Weights of a small GPT-style language model, trained from scratch on English Wikipedia: width 512, biases.
MLP neurons of a small language model. Each row is named by its layer, matrix (down: output weights) and neuron, and shows model dimensions 170-297. Each number is 500 + 25 x the weight over its row's rms, rounded and kept within 0 to 999. Numbers have three digits each.
A block is one neuron, or neurons of one layer that tend to fire together. After each block is what it responds to, as a language model described it from the Wikipedia text at the highest values.

L2.down73:482501480523468536499509489505513549500502488501460481494512496475464495472539500523498514504493523515483552542504492446507499465516478466504502539521491471514499484470515467507522503511472534483488506532491512519493520540493497484509471521502487504538441477484472494498520467526480483510493507516517517489470527518493502510543509473486472515528475475557466477493495471514531488502489
L2.down176:498475518506502482499497510553490512527534491458531504518565476530481521519482524499456479490508533485520535474465515503496478512535490487469519523463503480513493490483466449506448507543492461503489546481462436496567432499515470554514473443504492453481522522491514544468487526522513506465504536530497487492498495529489546473521477505518500482498488456538506523486504479518490552491517
L2.down210:476481461437472460484493503468493451481488488492486513505467508544511507566547537476487516549470523481499510489510508465498481504511496469484498535522477480468451488501487495481510501517448469472504500479514449492537553478486495527507519504463497482502542478510478456538473533495516495503471520500465525524490504515472523472481537440538491508484510483514552507542535451479459483524490
L2.down326:508501484544510459479485499487496486536465441482529473471522502461501500527506488508515509477479514485425469483495493483552534482474496486513504480466529535467455482499547484536532523500481455500548448496500481481505470513518494450498513476495499499540501518497508489517525492509546538455507535467524483482502544548505523497451489502495507496488497481496519460495489471509512488511502
L2.down736:521532519517470516540516484519553513528494508467502472484541515499527519482526487448481496491493550489530477502539532529506505510547558492497454486544520493512435494442460450511526517517524491513516504485493490494490504495469448515491504499496526456523512530476487519529470554464547514498472497488541527501494518500511533473488482514487494513511517525512523513481477484479473510501518
L2.down825:544493510512486481509503453497522496481541528413524530515552512489483553489522552480490532479465481502491493437511511482509454509512487511479544556499496487510515510488528474506470514531500426458478509499567546503515563524489471480457496486484477488515490507512530521478510482511509552513502514503500506496501496476481502513482490459505525530520511506505526453509456496521492505499480
L2.down983:522482463468466483508484529509507488494510514485456464518535528478490481486573489521508538518466515490524509481527498544505442506498512512501499463496530491496444536497504455524490545514459507496523493518522501486527494475492565452493535451497509495492518517519448498473489490516465538467476494552465496476500476508512477484528522483535475472522476506508525485528497460497485496523520
L2.down994:441505502485507523471505528488519530491472471498505459481503526471511504531532487467495500537462497523494492479508476465466460504490483508518505547459475472502551481518493504496512485531496509510469515497544531459522481529489516539474488529465456439520466504490474511532469497486489492570501471513513468494510482509566497476504511472490461487504514470502508547540494498532533509486487
Word-piece tokens in the middle of a word, mostly right after a piece ending in s, such as Sonens-he-in, Corks-c-rew, corros-ion, Dinules-c-u, often in foreign names.

L3.down206:498556472460486446514471498523530496482533529495512480534519481514460491479521535474511514490467516508527515486488488490481521463468540477475540483509514466509436452499519501578461518456490508520503492482502492498489518530492460485554468495519446477517541475504456546506528552531525536459513498482499534538497505491541490517522522477502493455500528528488493490531501474544495506519492
L3.down481:491455467512503457516468480541479541527493510511489554483506515517502525487449452489495472475471462484492539492503462468492517527526501479482470503502465447476509503492545542494513502498511496482513467557475530533477492455505558521502517473493510460452494538482479476497494454543497462535472498510510417465524506474498479504502484497479509482504539507518513487525495515514500516481462
L3.down542:486508477512526504432488488474498433475470510502495513525516504467501529523517519505502543482484480484526486494527501529499511522501502459521498509522501478472532480477482480498492523534506470515522525494531489528477471493509504517489472526449511544504482439454456464493476537491515483500489458439499444469494489534527510479457509490538458493454496486502521465513506501554522507484494
L3.down741:517519513457482475484493496507500562547526482453509486470479501467477522487542468519517471505504533521487504500544466497521522544560510547524488496502505446479459478458447507524531533474508493488533540453474478526529514498494508516454527508496518512520488471477491487481502476534505501482518463481472534518510493505527544507469479481540511493490530440494530508534442492501474478504532
L3.down776:440511475467474474518493493476455506506484494499558455490498472529498505497503496520526530512514482482519445536502520465503486535502489484463494481461493566519521477491500465487501460473534492522508478519535479542529461472481552535499499473503513447494528491532486529476500486518474486531489519440478504493472451541485494491551501537482526502469499530487499509481496501472494527503550
L3.down944:520468467526464473534483486514500525527505461480496503516511471522457475457526536493551525497542527483490486497482507471489515487547522546496551488534507521495497486480551506516472489473504507524557504505494519515508476480496511541485526546470520453532529478528539452489510525521519467527507420502466508471470525493470512480485486489500447525489493528472468535511421522456473537543519
L3.down951:494523501465523472527493483550523499492501518523494499493513485517460499535497495489500498510488489489562510437497482534526537495514500491482452479506481523491469496479472507442474541516487487523482536489442515495540522525533449450534533497536466482537518519458488507525504470516526474496519488470537474464506480507463452491520511540514511500488502524545548472539525474467481476524497
L3.down999:501519457510510483508506475514474513500521550503532524471508507461514500511551466487493551485512564468524523480479496504484475545545506557537476497509509505493435460521502505503491517556484503430491473543517518533543507481503475478536544477507482507495504510482503534494513476474466518470493540519495511487503500508490483465508478509489504488481475482473493486526509526491558530469492
Short word-piece fragments inside words split into pieces, usually right after an s, such as des-c-ribed, Darms-ta-dt, Rzes-z-ut, mostly in foreign names.

L11.down670:488485513482524515510445484536501508486499496491520511525489508463506494485478483519517544501513473500517488446529471483521497524475508521454528511484506476537485537476532515545473483520510518483522450522469521478477471523518529455447501530481500478537525510459462503547481486452515522525479429520506509499476487498499506412486462470461492543490515465470503523536521475497506500557525
Short word-piece tokens inside a longer word, after its first fragment, such as inter-se-ction, ins-c-ribed, pro-hi-bit, rail-ro-ad.

L2.down22:495549499477517489505501497513573538504518546485475490483550489466544512499526485531471541438523477493475478489528552513538517538485508511479492443491508481468485524508443542519483509470490530499500472536467493504503517517533474490525538456486523528469517546493532489488448492514486537502493508515539521459468500524527480447516502480484491503489479470491487495485490485518509516483488
L2.down89:482501447488516475522478452526465515501496492495507500491490477486482475531492468480493517487495509503468469483483481506496505542459532503492459499530501524531440539534495477449511532516467476476506497528511465523535467471499457517501515509464517503477484516516533499493485501490464490509507546510511527439506496517489469480479516516509478518503507496545574502520443501504522501518478
L2.down129:495489466538508480475470471483486506463549482452429508539519503477483483494553503526576518486501482479496495498479495513524546538459530476482473475475491491493506504521497531496464480532530500488504516533531514516509515462477469537490499508536511485531567514503503516497526464539522524508501515470518526461542443456527527432516492498480459445524502472532474518519505495473454513513511
L2.down409:549515541438473509517526512491491531529439515505534556493492505496436485478471533529513515501461533499488466481506542469454490497541497527517472452506509515515478481522449505464484504514472512520554515461527491491479507467503510504488539497487506536458482468534464506483511517515524502522514513489480520493474520525505516487526553541500477465472514502507486475541492490484500533479438
L2.down470:516509483512518490527483500550555458457489488496474495490504449491474492503516533514549543475529489490514492497470490505535547517490490485511518505530520518452484529494542470506410474507513537472518484506467526507469526506508487527515470535506457527492532496494495485499494488496516500538535515520486479467489497409502479526497471491501459463494499509538514483513541470519433529467480
L2.down505:531515502542519488479490493462495506479484487501508460508556491499512503484537488481461446513478512481511534493484542516477479516526489495490488517471477492498488519465458509496492507538457513471502537490458527502530532505492496467524465497507507486518502500504518526500487469519481511471530500508519481506489468471499526477513485477503512528499515508527488495502516486477478502472490
L2.down921:540500536506444486549522541514501499491525455481475513469477498509534514491451520515484479494513492548523514514475432519521467503534517494519528521482482503494531453478500480500485457484530482498542480472520507526465457525489499509496454515456516492504451478503537456519508483482469476503498531472525504500484516504472518492447489492503493531484509499497520499535520486515479513496506
L2.down997:518504506513519445462469525522498483529502545442501522491526508469500523477527497471484476450496476481488498493499524547486464499523500498504530503500508513524482529491517457487477481526463510465495479494484515490489488478528437520460497479444484478512496476468470488482485521549528463472518511494444515473458520495491481516459513518529489491445527490460546478474511490504521529485499
Final subword pieces that complete a word split into fragments, such as -on in acquisition, -ance in significance, -ty in Safety.

L3.down51:526528500506494501522501437533509507471486503501508482507474505502533477487507494487504531513524518538489496507469527443450549528490502485478470501488518482494470501484534523457473499528484501507513522520516502595511528499507478508479471487519467480474514472512476467457505516521495472523489499464537562502518528476513531517532454495481472533491531496553463502509521504524459540498467
L3.down222:400494501481508503529475515516513484482477512466506524515482516529480501496486518512484521516461508532489500533472558519509543501521477515526521530459481500534502522479548516524514530519473496532486540467549533523549496550525514500476486526456488533550481522475508515482489505505512522481510458497527487517510487506515510516493563473512500498486506507507477515530490485475520455476494
L3.down272:502523495528548490505518499514507509487458492518495513494508485524473491519470482480489499521476474510503496451465483508523513553491492518505509488501514522493459498491539529524522478483498483496528479450465523494532536513491489497498485505490445508532523481449510480465496461460535523523502536519507488520507471489514464519507481471488515462466503540555508531553556521517533538498492
L3.down277:465461491517465491501485475456485480471481490497496512487499505486502499499403516499454529491530486495480498554493510512502559487543472483543511465525523532503478511419512508549457517498503511470513465461500477506496519494516524506534472495498477502507507486499556501499518496448511504474528473480521527501513497494500485512500505530511516491534498489544521533501506469485478463493453
L3.down369:516495509459498502478496501508505522489527533502483472501475489532486515512520525502513506467540501537535533459463504501484490536503491514492457509482503512506454509495506493522487497520488539504525455477530515540555531504493486498495516487467464525489483470546492498462494469509493523505476509500489498468534545483521534559538502479524499463503461487468522505504525479528442526473572
L3.down379:498515508499482493480500545490509490498496498508463537480516506469470513441444500504506450463482502480499474458509525558439511517467513494553503473485512566483521507524498522523516501540489530473566486471508491470482503480495489517500477489516500489492503466516528536519512494482542480510476504554481506488510502496516502463546512504550488490527463488520491508537521449485540525453465
L3.down857:519552511481466475523527508512462543528501493504524471485529474439496471477496535479479481519438522473489542506503498482523471510522511466542497480469488476510461438495479501496511498518501505499516490486527499455582509496544479454536479495508497498515474510496477532519524518472493527483512474486499501509485493539484497557437462495487502515492484526513483431556496480517500521465509
L3.down984:493499505510512480549480488553496500459468509485508538496526528500499492485520525539517480481444499475456467478536539494478530516460485463500515485494498507505455518491478520484510509468469509491485540492522452504563508539509495493524504499534482507522458505450504516511512486509517513455500485468501491479484489494516469477487463454518446535523494490491499540531540496524515563515515
Last sub-word piece that completes a split word, most often "y" in nouns like photography, bibliography, philosophy, also -al, -ion, -ings.

L11.down699:485486502511561500489463551510457469510484509518464520494514513483513543509531495522483490483456457500496516514497495470493498510488474449491468493473522500516528484494494481517509526520491493529507487472449519487521465509512521529459481506512487515507470534482465480523518483455493508471460484526467470480502466519525488512543513477483490511525468454548474510473527515475522494470507
Adjectives, determiners or word-final pieces completing a modifier right before its head noun in technical prose, e.g. critical exponent, Geopolitical considerations, harmful effects.